config.toml
num_hidden_layers = 16
hidden_size = 192
num_attention_heads = 3
num_key_value_heads = 1
head_dim = 64
intermediate_size = 512
vocab_size = 7606
hidden_act = "swiglu"
norm = "layernorm"
norm_place = "pre"
norm_eps = 1e-06
positions = "rope"
rope_theta = 4000.0
rope_fraction = 1.0
qk_norm = true
attn_scale = 0.168
bias = "qkv"
tie_word_embeddings = true
parallel_block = true
init = "normal"
init_std_qkv = 0.059
init_std_o = 0.0104
init_std_up = 0.059
init_std_down = 0.0104
optimizer = "adamw"
learning_rate = 0.00287
lr_mult_qkv = 0.7
beta1 = 0.9
beta2 = 0.98
lr_head = 0.00715
max_grad_norm = 1.0
warmup_steps = 339
schedule = "wsd"
decay_fraction = 0.598
decay_shape = "pow"
final_lr_fraction = 0.0
batch_tokens = 32768
max_seq_len = 128
doc_mask = false
train_tokens = 205400000
max_steps = 6269
dataset = "wikipedia_en"
MLP neurons of a small language model. Each row is named by its layer, matrix (gate and up: input weights) and neuron, and shows model dimensions 112-175. Each number is 50 + 10 x the weight over its row's rms, rounded and kept within 0 to 99. A neuron's up and down rows have the sign that makes its largest values positive.
After each neuron's rows, "fires on" lists the tokens most often at its 100 highest values on Wikipedia text that the model never trained on.

L2.gate303:60 60 42 53 30 59 54 41 61 55 50 62 35 55 50 70 60 58 69 42 48 63 50 54 49 74 49 32 25 57 53 58 56 47 55 58 51 55 66 60 63 44 57 48 44 31 58 54 36 61 31 48 45 46 52 57 46 53 60 58 48 61 44 58
L2.up303:44 70 43 48 33 48 51 49 47 57 34 41 50 41 63 53 55 73 32 45 19 51 55 48 50 59 46 49 55 32 49 54 46 40 44 45 48 44 56 51 77 51 65 49 53 51 47 47 70 30 37 47 40 54 44 45 45 49 48 50 42 58 43 39
fires on: " head", " view", "erman", "ody", "bour", "ison"

L12.gate103:61 49 56 42 33 41 47 56 45 51 42 54 60 54 41 49 56 44 55 47 62 48 34 24 58 49 51 48 44 69 47 45 52 46 47 59 72 32 25 52 33 52 50 49 59 45 39 54 49 58 61 32 48 49 49 47 55 44 58 53 44 41 40 69
L12.up103:46 42 61 52 51 53 54 55 23 52 65 53 42 42 52 35 60 58 61 45 50 59 48 32 55 49 31 36 41 43 48 58 62 55 47 43 35 55 49 57 58 29 65 57 53 65 41 52 40 34 57 44 60 50 30 61 44 56 54 65 55 49 44 52
fires on: " to", " an", " would", "an", " may"

L8.gate309:65 36 55 45 34 35 46 48 50 45 50 51 52 48 53 46 58 49 49 51 70 58 45 45 41 30 44 38 51 52 49 41 49 47 57 26 58 60 40 53 51 49 69 40 35 49 43 38 61 50 50 55 57 57 54 60 58 62 70 60 59 58 50 48
L8.up309:48 71 46 56 38 55 59 48 56 46 56 33 44 54 48 62 56 40 75 39 46 52 49 47 54 64 64 62 57 60 52 70 55 56 45 44 47 53 32 52 31 56 55 43 54 34 57 27 67 65 51 54 50 54 60 54 52 59 39 24 49 39 62 46
fires on: " as", " including", ".", " like", ":", "ol"

L8.gate505:51 29 25 45 57 38 56 64 60 44 48 54 34 33 45 49 43 63 48 45 30 42 66 46 46 28 66 48 45 31 72 38 38 54 45 33 44 55 44 55 44 49 50 40 59 67 61 28 42 46 55 67 50 58 57 58 46 57 54 74 49 39 51 56
L8.up505:57 42 44 48 58 65 45 60 54 50 47 40 63 45 61 44 50 50 47 46 45 54 53 44 51 50 58 37 58 48 43 52 40 55 62 44 40 77 45 65 49 61 70 38 52 38 53 66 44 49 47 46 27 36 42 47 58 45 48 56 44 37 53 33
fires on: " Mad", "ad", "os", "o", "ade", "io"

L5.gate96:47 49 57 45 36 46 57 54 47 43 40 68 66 55 54 52 51 47 45 51 46 55 54 41 46 39 41 48 22 58 48 28 59 32 54 29 39 56 43 68 57 60 70 39 54 64 58 42 66 47 54 45 55 52 43 35 46 61 50 47 73 58 54 58
L5.up96:34 78 49 59 73 40 62 50 40 61 65 45 49 41 38 63 62 60 45 57 50 62 41 40 48 35 61 30 62 72 49 64 43 39 51 34 56 51 53 73 48 53 53 53 35 52 58 29 56 62 54 69 41 52 40 55 39 53 66 49 58 47 69 50
fires on: ".", ":", "G", " States"

L2.gate412:49 56 55 64 46 28 48 32 66 48 51 46 51 47 43 58 54 46 66 50 42 36 57 41 63 56 53 47 38 50 36 59 58 38 55 41 45 48 32 55 33 57 39 85 51 38 52 38 38 44 47 43 31 47 54 47 52 47 56 41 49 49 26 55
L2.up412:48 44 44 40 49 38 53 41 47 64 54 40 41 40 51 43 54 58 45 61 55 48 41 52 57 45 46 46 57 64 57 60 57 46 51 57 60 63 34 45 35 46 47 68 57 38 71 50 35 58 41 68 62 54 53 46 53 41 50 53 51 46 52 48
fires on: ":", " Ed", " near", "ne"

L11.gate328:62 37 38 59 58 44 48 48 59 44 25 34 54 49 56 44 40 44 48 39 63 51 53 54 45 44 62 52 50 50 53 29 56 33 42 51 51 38 55 54 45 39 58 59 29 59 40 60 59 38 41 47 52 46 44 52 58 43 46 59 58 63 46 56
L11.up328:45 60 50 49 57 44 63 28 56 49 40 55 59 36 53 51 48 74 40 50 35 45 63 55 57 59 49 33 41 54 48 51 50 60 31 63 45 63 61 65 73 53 67 49 42 60 53 47 50 44 48 66 41 47 68 57 57 62 40 78 51 45 43 58
fires on: " and", " =\n\n", " &", ":", " or"

L11.gate179:46 41 43 58 48 62 42 53 51 67 72 59 37 56 36 57 41 46 67 60 76 49 47 52 38 69 34 49 36 45 42 47 59 45 54 56 58 59 52 55 49 54 50 54 58 53 49 47 41 41 51 63 57 36 48 53 30 52 45 61 43 63 37 41
L11.up179:61 49 48 51 48 39 65 57 54 37 57 61 32 37 49 42 61 51 45 59 58 63 46 48 56 60 60 28 49 63 51 59 90 30 37 51 42 56 61 49 47 46 61 36 52 50 63 48 46 57 33 33 48 56 41 64 41 49 62 41 54 43 44 51
fires on: " t", " ", " d", " at", "-y", " T"

L2.gate502:46 78 58 45 50 45 47 53 48 39 43 55 68 47 34 45 46 64 55 50 50 47 56 44 62 39 73 58 58 49 61 57 57 44 47 50 54 37 47 57 45 45 44 49 39 32 46 37 45 60 41 48 49 66 58 35 45 49 73 44 44 51 56 31
L2.up502:59 46 64 55 36 52 32 43 55 54 37 43 53 65 37 56 57 67 47 39 47 38 48 49 65 31 28 32 61 44 65 59 51 48 53 38 32 37 45 31 64 49 58 55 58 45 50 60 37 60 47 54 50 29 61 47 59 52 63 59 57 51 35 63
fires on: " of", "ly", " on", " for", "uc", "b"

L7.gate193:37 51 51 54 50 35 51 55 35 70 42 64 40 46 45 41 32 61 60 54 60 54 45 43 66 54 67 75 35 48 55 52 59 53 57 47 46 36 38 40 55 67 24 60 52 52 58 55 47 49 59 40 33 48 62 67 60 51 64 50 51 50 39 25
L7.up193:48 69 61 54 33 39 51 40 49 42 58 54 40 57 40 61 65 46 51 52 27 53 23 44 61 64 56 42 64 53 59 42 48 59 37 38 48 47 49 55 61 54 52 53 52 45 55 58 25 67 43 35 43 46 58 32 53 41 43 59 53 53 53 44
fires on: " of", "ri"

L11.gate22:50 58 52 43 43 43 39 53 30 29 40 57 37 42 52 52 42 68 59 59 57 45 49 56 30 38 48 59 30 38 68 56 44 35 39 46 63 48 29 56 51 44 63 36 34 48 43 50 57 68 55 57 64 69 54 42 53 51 34 52 46 46 64 71
L11.up22:57 58 35 39 56 45 59 49 54 49 66 56 47 38 52 51 55 59 52 50 60 56 45 72 46 42 58 66 65 43 44 48 52 49 56 73 36 50 61 54 48 47 46 56 62 48 21 74 43 44 48 40 44 36 52 35 60 56 60 54 60 55 57 44
fires on: "-", "\n\n", ")\n\n", "|", "),"

L7.gate396:66 40 59 57 45 29 44 53 46 37 52 41 54 47 57 55 53 48 61 39 38 28 48 46 50 57 43 54 49 50 52 33 44 40 45 55 50 47 29 61 62 55 38 45 64 49 57 43 37 36 63 51 50 64 38 42 58 57 57 67 59 42 71 50
L7.up396:55 42 58 31 65 64 54 62 56 39 51 36 50 45 39 62 57 65 54 39 59 46 47 52 66 61 50 54 60 54 41 33 37 64 56 30 38 58 42 51 28 52 59 31 56 54 41 27 52 62 64 54 44 39 39 47 60 58 46 44 45 51 68 52
fires on: "o", "ri", " Mo", "e", "io", ")"

L11.gate356:48 27 47 27 30 19 42 71 44 55 66 48 58 56 45 50 44 53 57 71 56 42 50 69 53 37 40 36 45 50 40 57 59 39 50 40 59 58 50 57 61 48 53 49 55 61 48 56 35 64 38 66 64 51 64 41 62 37 58 49 56 50 41 41
L11.up356:72 45 52 47 44 42 51 51 32 51 59 59 40 50 40 45 60 39 51 60 59 49 62 36 59 58 57 30 39 47 43 50 57 30 43 45 35 51 54 66 42 49 53 52 56 54 58 47 61 43 35 55 51 51 30 56 50 58 50 48 45 34 54 39
fires on: " ", "ac", ","

L11.gate294:42 54 45 59 55 54 47 52 41 39 55 61 56 56 49 69 61 67 48 62 43 35 57 59 43 42 58 66 33 52 52 62 51 29 53 66 50 37 44 45 47 54 42 49 32 44 30 57 47 58 60 61 47 52 45 64 52 41 57 70 54 37 43 64
L11.up294:44 54 63 42 19 52 34 56 40 65 69 62 40 40 36 54 55 61 39 46 48 61 70 63 42 61 44 58 49 62 38 54 54 29 73 49 54 53 59 46 35 46 64 40 47 58 33 58 50 37 39 45 56 36 63 43 54 60 44 60 58 67 40 50
fires on: "th", "\n\n", "od", "ath", ")\n\n", "hen"

L2.gate500:52 53 55 46 47 43 43 50 46 59 56 54 33 27 47 57 67 65 66 50 42 45 63 58 40 59 61 50 45 51 37 59 43 56 55 58 40 52 46 45 48 66 39 66 39 57 64 43 31 52 48 49 22 46 53 42 46 51 55 45 60 52 43 58
L2.up500:53 42 32 34 62 44 50 70 50 61 40 38 45 45 58 59 41 54 55 41 51 61 63 51 54 49 50 54 58 63 35 54 44 52 74 46 55 63 44 55 63 56 60 61 43 67 51 61 16 58 53 58 60 52 59 61 31 56 35 58 44 39 61 57
fires on: ":"

L3.gate216:49 45 33 29 43 46 34 51 66 52 55 59 61 56 42 52 52 47 71 48 42 50 42 64 68 48 60 62 51 77 37 43 37 44 43 51 57 38 42 29 47 40 43 44 50 54 60 49 46 61 50 46 47 58 61 52 51 60 46 43 44 54 39 36
L3.up216:28 31 40 45 57 51 58 47 64 71 41 39 65 46 56 46 47 43 45 36 50 49 34 61 62 55 61 71 47 60 64 45 54 63 41 48 45 52 58 38 78 43 46 55 40 57 46 57 49 45 50 50 39 55 51 63 55 62 54 63 45 36 40 59
fires on: " to", " of", " or", " from", "ly", " into"

L7.gate287:51 46 45 55 45 49 48 57 44 63 50 61 47 48 45 62 44 49 64 50 35 36 75 41 34 52 50 44 40 41 46 50 49 52 53 38 53 40 37 55 47 26 40 50 52 53 39 43 27 54 48 74 37 66 46 63 52 51 60 54 41 43 46 33
L7.up287:61 59 50 64 41 44 55 53 48 42 63 46 51 42 48 40 74 33 54 45 37 30 63 43 53 38 31 51 46 56 42 64 58 62 50 60 52 50 53 54 62 51 48 38 49 56 29 50 63 57 44 47 61 47 33 61 45 52 50 53 52 43 55 65
fires on: "."

L9.gate266:52 53 47 42 52 58 58 33 29 68 42 60 43 43 36 38 36 47 60 47 50 49 49 42 30 55 60 71 51 49 39 43 60 36 68 29 64 29 40 60 47 73 52 48 49 63 39 46 43 46 60 41 47 54 65 45 60 60 75 55 64 50 44 52
L9.up266:51 61 60 54 53 50 49 42 46 61 33 50 37 50 52 35 54 49 50 56 62 48 32 43 48 41 74 60 42 38 66 50 65 62 55 25 62 43 46 46 46 68 59 34 42 47 51 53 45 43 53 45 45 64 60 61 61 46 65 48 53 48 29 51
fires on: " under", " following", " ref", "-", " of", "\n"

L2.gate488:49 42 50 44 41 40 44 79 28 61 67 67 53 62 50 60 52 58 57 55 39 43 52 68 34 58 55 49 31 49 49 53 51 30 56 80 50 45 50 55 48 37 33 37 44 53 41 40 42 48 61 52 59 53 62 45 47 43 58 56 47 39 52 51
L2.up488:45 38 35 51 56 73 57 50 57 58 49 35 43 55 60 50 48 47 44 44 47 50 56 56 50 49 57 68 67 67 49 58 53 57 62 56 44 51 57 70 39 46 44 48 45 71 47 50 34 61 41 85 49 42 37 38 58 66 42 42 72 38 32 54
fires on: "ath", "th", "ist", " music", "eth"

L3.gate354:37 63 48 50 18 26 24 47 46 59 58 59 47 61 50 73 51 47 68 53 49 59 45 54 57 56 40 52 63 57 42 70 45 44 37 57 62 54 35 40 43 49 45 52 49 68 61 55 36 55 51 47 50 44 53 56 56 63 60 47 54 57 67 34
L3.up354:52 49 47 40 53 50 51 49 47 30 57 31 56 50 52 67 63 72 46 51 32 44 53 45 49 22 42 58 51 41 64 58 51 69 39 30 45 52 51 48 45 38 42 67 48 70 49 42 16 48 61 53 44 50 46 54 41 47 45 37 51 53 51 53
fires on: " H"

L7.gate487:69 42 44 50 38 41 35 48 61 51 55 47 59 50 37 37 33 56 51 61 62 51 55 55 30 23 46 70 58 48 54 36 45 49 41 44 61 59 40 54 62 56 49 50 53 52 52 68 41 56 50 69 62 68 41 60 51 68 46 55 52 33 48 37
L7.up487:59 53 47 45 56 32 54 62 49 55 47 45 70 54 47 25 73 54 60 54 47 70 54 40 72 33 63 59 54 63 67 54 44 49 30 46 63 66 58 56 57 55 41 33 55 40 40 69 39 63 45 29 47 58 59 45 44 70 67 59 53 51 34 41
fires on: "a", "os", "ar", "as", ":"

L8.gate426:28 33 42 32 59 47 46 55 48 56 46 43 43 52 29 45 47 65 56 41 55 53 54 57 63 33 53 31 28 72 47 52 58 55 45 56 58 37 29 39 59 47 38 47 36 54 45 49 51 57 61 34 42 60 34 63 63 47 30 35 53 67 50 51
L8.up426:46 35 46 46 59 42 41 47 63 58 43 49 43 51 47 58 24 66 52 47 56 48 57 55 30 51 53 43 36 54 38 32 48 63 59 38 42 45 54 42 54 44 47 41 49 42 49 36 53 48 62 56 35 57 62 43 46 42 59 60 49 65 33 60
fires on: " W", "f", "and", "aff", "m", "w"

L2.gate381:54 52 35 62 47 41 57 59 51 59 66 48 41 46 54 69 57 54 56 55 66 39 53 57 47 56 66 62 54 55 53 68 64 60 54 40 59 44 43 39 42 48 48 65 45 26 43 46 41 45 59 51 52 40 49 44 55 50 40 58 25 49 40 27
L2.up381:61 32 50 57 54 48 64 71 59 50 54 32 65 40 54 49 34 57 54 48 46 49 55 51 48 50 39 57 66 46 17 56 44 30 55 42 61 47 36 19 57 56 46 70 44 63 51 55 25 58 39 36 56 44 56 52 49 48 49 41 37 50 47 49
fires on: "ed", ":", "ped", "ranged", " directed", "es"

L12.gate476:31 38 67 52 50 43 53 55 60 58 51 54 44 48 56 44 56 66 58 57 36 42 68 49 44 48 45 55 35 47 54 54 64 44 43 62 55 55 52 37 53 56 43 43 41 67 45 53 51 52 43 47 72 43 53 45 53 61 37 51 52 62 48 52
L12.up476:49 25 55 32 50 56 68 37 76 67 32 38 45 58 61 47 70 72 53 42 57 45 40 51 44 51 54 55 60 48 40 25 48 50 55 56 51 52 52 44 44 50 60 34 47 59 44 63 39 44 58 40 55 52 32 52 55 48 48 55 67 62 33 40
fires on: ")\n", " Co", "\n", "b", "20", " co"

L5.gate244:64 47 65 40 59 43 52 63 53 41 50 78 49 49 52 49 42 65 49 54 40 48 68 45 46 46 68 50 31 64 43 47 50 48 60 60 40 43 30 43 48 53 48 50 47 28 37 24 43 37 48 43 50 58 57 52 56 49 57 62 62 37 47 58
L5.up244:60 56 55 39 63 54 51 53 51 51 26 51 63 60 52 42 69 63 43 53 32 53 56 55 38 37 51 51 45 62 56 43 46 53 52 41 45 38 39 50 39 57 53 50 53 35 37 44 62 45 32 52 39 58 63 44 40 33 72 50 50 49 37 56
fires on: " per", " On", " trans", " Pre", "On", "le"

L3.gate84:34 52 54 55 49 34 53 46 62 46 43 50 38 48 33 49 66 42 55 39 41 39 45 53 56 54 49 32 53 65 49 47 46 29 39 39 63 54 51 57 39 56 62 49 67 79 50 48 60 65 66 50 45 44 33 50 48 62 57 37 45 59 40 53
L3.up84:34 45 48 43 57 53 55 58 43 57 50 45 54 38 60 49 43 44 46 54 49 52 41 47 51 64 47 44 54 54 37 46 48 53 33 61 61 63 44 63 64 39 53 61 41 57 52 79 46 25 54 44 59 41 60 58 65 49 46 57 49 51 54 68
fires on: " may", " could", " would", " to", " should"

L7.gate217:32 63 57 46 53 36 50 56 48 40 41 50 46 37 41 44 60 47 60 60 35 41 57 46 54 33 55 73 40 44 59 48 55 45 39 52 47 39 59 47 24 50 48 43 36 59 51 29 48 45 57 49 63 52 49 48 68 56 60 59 70 35 66 42
L7.up217:42 42 42 31 48 40 51 47 47 46 55 60 46 54 49 61 59 63 62 45 48 48 61 63 63 51 55 60 63 53 30 33 56 68 54 35 61 46 50 48 49 55 46 46 40 44 66 54 56 56 65 57 49 49 38 40 63 66 68 48 61 33 55 30
fires on: ")\n", "\n", "ro", " and", " or", "ol"

L12.gate97:51 23 36 46 53 54 42 56 40 42 55 40 49 54 47 57 42 43 59 54 53 39 50 44 55 50 67 61 59 51 55 37 45 47 40 60 61 31 39 44 36 47 60 39 34 47 67 53 58 36 70 61 58 60 41 69 52 56 51 64 66 55 71 35
L12.up97:53 49 43 42 44 52 71 46 40 53 50 59 56 57 52 64 59 30 41 57 52 46 43 51 54 42 54 60 65 46 54 66 48 62 53 49 53 57 46 53 25 45 31 49 39 56 38 60 48 51 60 41 60 53 25 53 38 40 65 38 64 57 50 43
fires on: "-", " ", " s", " met", "."

L12.gate301:71 56 33 52 49 33 52 43 34 39 63 43 64 54 59 33 51 62 52 42 50 38 62 53 49 32 41 47 52 43 43 47 50 59 50 43 59 56 48 68 36 52 43 38 63 38 52 60 37 49 50 48 45 49 63 51 57 47 43 60 63 43 25 39
L12.up301:39 59 49 40 36 30 45 51 46 44 50 64 58 61 39 46 48 53 47 38 74 53 49 60 60 47 55 30 46 68 46 53 56 36 46 46 51 52 57 49 55 35 46 56 48 46 40 56 40 42 36 39 26 42 39 44 24 68 31 36 65 50 33 42
fires on: ",", " males"

L9.gate14:66 38 46 56 38 45 55 55 36 53 40 65 70 58 48 49 40 50 48 54 37 43 54 50 41 44 52 47 46 55 56 49 46 32 46 45 64 49 39 54 56 57 66 62 59 52 48 42 26 49 52 55 49 50 65 43 60 42 46 74 54 45 55 45
L9.up14:52 43 50 50 47 69 38 55 56 42 60 50 55 64 49 65 45 55 47 66 45 68 46 51 42 49 59 46 55 70 55 65 57 44 47 50 41 33 61 64 59 45 43 53 58 51 53 40 50 62 46 59 32 50 61 68 44 63 35 59 41 44 66 48
fires on: "ing", " out", "ed", "i", " \""

L2.gate440:46 44 38 57 69 46 32 44 58 54 54 46 62 47 37 48 33 50 52 46 22 43 67 77 48 51 57 47 39 65 68 42 38 50 45 50 36 54 40 47 52 38 55 62 52 47 58 46 45 58 79 42 64 37 57 58 55 62 64 45 47 65 38 42
L2.up440:53 34 46 49 42 58 44 35 62 53 53 39 55 50 46 36 56 62 51 57 52 61 37 50 68 58 61 32 31 49 54 39 43 61 68 57 48 48 67 43 49 52 55 63 56 50 40 73 32 52 49 68 51 48 58 60 51 57 35 64 56 38 45 60
fires on: " to", " of", "and", "end"

L11.gate192:62 49 45 41 44 43 47 53 51 45 47 53 60 48 58 49 40 41 51 43 46 61 47 43 45 48 48 68 36 44 51 64 57 31 57 41 60 36 41 54 52 40 39 44 48 61 62 41 44 64 46 50 52 49 53 56 59 35 44 42 60 65 46 59
L11.up192:48 54 42 58 34 57 49 48 45 57 42 44 64 52 42 40 34 48 36 39 38 48 52 53 65 57 52 55 47 54 57 62 50 46 55 53 66 49 44 40 49 62 54 47 43 42 56 31 54 62 72 45 44 42 41 46 56 53 65 47 34 50 44 66
fires on: " s", " the", "-", " of", " Sp"

L3.gate288:60 56 56 58 38 48 42 54 51 36 43 44 52 43 52 67 37 70 53 61 41 37 62 50 39 73 68 49 52 54 59 54 47 39 45 51 54 49 43 40 45 53 32 43 37 54 34 55 51 57 46 47 33 47 49 29 47 63 39 47 30 34 48 41
L3.up288:67 49 46 49 42 47 60 54 55 46 47 47 65 46 43 66 40 48 59 57 57 45 57 57 37 54 47 41 49 41 64 52 47 48 47 51 29 59 33 41 68 40 30 59 45 55 52 67 40 50 60 49 43 53 41 34 53 52 53 36 54 46 49 43
fires on: " R", " r"

L9.gate246:59 56 44 41 53 50 59 52 29 54 43 44 44 36 41 49 52 57 59 46 38 43 49 54 53 39 68 67 42 58 41 42 43 33 44 51 55 44 31 34 45 38 64 71 61 66 43 41 62 44 49 48 66 48 43 37 60 74 65 45 51 47 47 62
L9.up246:57 40 53 64 41 58 22 46 55 46 60 69 54 59 50 33 36 38 46 46 36 72 44 45 51 52 37 52 59 43 57 46 50 56 62 36 34 44 47 40 64 66 58 52 33 62 56 59 59 39 47 48 45 46 62 48 57 49 52 46 66 48 46 69
fires on: " Bar", "m", "u", "ig", "g", " ag"

L8.gate372:62 46 63 59 50 39 62 60 50 52 46 61 41 58 17 39 39 48 62 43 46 56 50 54 45 51 71 45 62 54 56 36 50 48 62 48 65 58 43 44 52 40 53 50 60 52 57 45 34 62 48 60 45 55 76 51 48 61 31 53 44 51 46 49
L8.up372:42 48 60 61 50 50 59 56 46 39 55 32 57 44 45 30 64 61 39 39 35 53 30 60 45 43 54 43 46 60 66 34 41 61 34 24 60 59 51 73 52 52 43 50 57 50 41 36 54 42 61 36 47 49 54 52 52 74 57 60 57 33 55 47
fires on: " of", "=", "as", "os", " →"

L11.gate421:51 47 56 27 49 42 66 53 37 48 33 73 47 32 45 63 54 44 60 51 76 31 46 58 40 67 51 52 39 61 35 58 51 38 54 58 59 41 22 56 57 60 48 50 51 60 47 40 53 28 59 44 48 47 50 59 48 66 58 59 39 52 65 52
L11.up421:43 55 42 33 69 35 53 39 51 74 33 57 36 45 72 43 51 54 52 50 60 37 47 61 37 71 44 65 57 58 37 58 55 40 55 66 49 57 35 27 41 43 53 55 41 48 60 55 36 58 58 54 27 50 56 62 45 56 45 50 43 48 47 51
fires on: " |", "-", ":", "===", "|"

L8.gate154:48 55 62 69 45 50 31 43 36 57 45 54 65 38 43 38 34 47 42 40 51 46 42 73 51 34 64 44 60 63 54 57 59 38 39 34 46 49 51 65 70 47 42 60 53 43 59 58 43 41 41 48 53 56 45 60 47 54 66 63 56 46 37 64
L8.up154:41 58 45 62 56 32 43 45 57 63 53 51 48 40 38 41 48 50 53 52 48 50 58 49 55 36 61 63 59 44 44 33 43 40 44 37 36 63 52 41 53 55 54 50 39 46 43 54 52 44 60 38 47 66 43 64 27 41 44 48 51 38 43 49
fires on: " (", "p", "n", "re"

L12.gate31:43 43 47 44 52 46 40 48 52 50 59 51 72 52 43 48 21 68 71 60 53 51 52 55 54 43 62 46 74 65 57 44 58 41 62 60 43 26 28 36 39 52 58 50 51 55 39 68 23 55 20 45 55 41 58 60 50 50 64 60 63 45 46 55
L12.up31:60 25 61 41 52 58 47 53 73 43 54 26 52 56 54 59 73 52 41 62 76 45 41 51 45 50 51 56 67 41 54 41 51 49 54 56 23 79 45 33 45 38 41 58 43 47 45 46 42 55 44 32 32 46 66 35 61 49 34 47 73 50 49 41
fires on: " ", " later", ",", " Later", "As", ";"

L5.gate319:55 65 45 53 56 46 42 58 27 50 29 57 58 33 38 51 50 52 69 42 58 56 49 39 45 46 49 60 50 72 32 58 55 22 48 61 49 33 40 58 54 41 60 40 54 60 57 48 46 35 33 52 37 49 42 57 43 71 70 54 45 54 58 55
L5.up319:30 67 38 58 41 54 70 34 36 38 54 32 66 66 44 43 56 64 54 48 56 46 59 51 55 54 48 64 44 51 51 53 53 30 42 42 55 59 52 64 52 44 62 46 52 60 48 61 44 74 57 46 56 54 37 61 43 42 47 48 58 48 49 51
fires on: "ival", "ist", "urg", " review", "\n\n"

L3.gate201:33 51 53 44 31 56 48 30 52 50 55 49 42 55 52 67 51 51 63 43 52 35 60 33 40 49 39 61 66 35 45 60 58 54 43 50 45 51 40 48 42 63 25 36 45 47 35 41 45 48 41 48 44 63 47 42 51 64 49 51 47 42 69 51
L3.up201:42 45 41 57 69 45 57 37 49 51 48 52 57 56 57 58 50 65 56 51 68 53 58 58 45 54 38 47 55 51 65 66 70 35 51 41 49 55 53 32 69 35 45 67 56 50 55 59 36 41 63 59 37 31 63 73 53 43 51 43 50 32 35 39
fires on: " H"

L5.gate226:56 55 55 52 37 49 53 55 42 50 44 77 59 47 52 48 54 46 55 63 45 48 66 69 47 79 57 62 54 54 56 59 55 48 43 47 48 44 39 52 62 52 45 40 47 39 55 42 39 51 46 46 27 56 33 30 66 51 52 40 52 59 55 44
L5.up226:53 29 55 60 47 75 40 57 43 63 46 55 49 52 54 59 60 47 60 58 45 42 54 67 61 53 39 37 64 53 49 58 50 64 52 50 39 62 36 41 60 47 53 52 49 67 43 73 52 41 38 57 49 60 37 49 65 37 51 27 57 60 45 41
fires on: " r", "av"

L12.gate214:55 42 53 36 49 55 40 49 59 65 51 55 47 51 60 46 65 33 55 50 63 31 50 50 43 40 61 34 49 40 61 47 42 49 31 60 45 36 30 66 48 44 44 43 50 32 49 56 32 30 54 54 68 60 53 48 61 48 39 54 40 46 65 67
L12.up214:61 52 45 63 50 58 46 52 45 60 58 56 49 48 68 38 61 55 39 59 56 54 49 70 43 31 57 68 47 53 57 40 52 61 52 48 52 41 49 56 49 63 50 51 37 59 40 71 51 46 66 41 52 40 37 46 30 47 48 36 78 61 51 56
fires on: "-", "/", " s", " a", " Win"

L11.gate53:32 54 45 61 40 46 65 32 21 65 46 51 43 48 54 54 58 58 65 41 60 45 51 47 45 52 32 60 45 57 39 77 56 51 57 51 58 49 44 56 49 61 36 44 43 45 50 51 51 19 56 47 37 44 43 54 52 56 51 42 64 69 35 53
L11.up53:40 47 66 57 38 55 50 53 45 46 40 58 63 54 38 63 58 65 46 45 52 34 40 47 36 49 48 55 60 62 38 50 52 77 44 38 60 47 42 46 59 64 55 39 53 60 67 42 56 61 61 47 32 59 54 41 41 56 58 40 49 65 57 64
fires on: " B", " K", " to", "en", " of", "n"

L11.gate216:43 52 56 33 54 47 67 60 42 46 51 68 51 47 44 58 48 48 61 55 66 45 56 46 39 68 59 66 37 51 42 60 41 42 49 50 52 47 39 48 59 56 49 53 37 39 49 34 41 63 43 40 43 40 55 43 50 32 49 51 38 26 52 55
L11.up216:62 42 40 73 46 56 54 55 51 54 30 44 49 48 44 39 41 57 38 54 29 46 69 60 45 37 75 44 52 38 54 63 30 63 49 54 40 54 61 43 69 28 56 41 54 40 45 42 50 47 64 63 57 57 42 65 32 35 39 60 59 57 31 33
fires on: " rest", "pl", " expl", ".", " Date", "–"

L13.gate351:55 42 29 37 46 47 36 46 40 32 43 49 44 38 41 66 59 60 53 44 68 36 54 37 46 47 61 40 31 41 47 48 61 55 41 32 44 40 47 55 47 35 38 43 60 60 42 47 45 58 51 55 33 51 37 31 66 73 69 59 45 52 44 51
L13.up351:20 49 39 62 34 52 42 50 57 53 54 45 43 42 48 65 54 54 35 48 54 46 48 20 38 52 56 45 54 63 71 59 65 52 50 45 40 57 51 55 64 60 61 48 56 56 45 49 64 41 46 47 53 41 53 58 45 71 48 56 52 43 57 57
fires on: ".", " John", " William"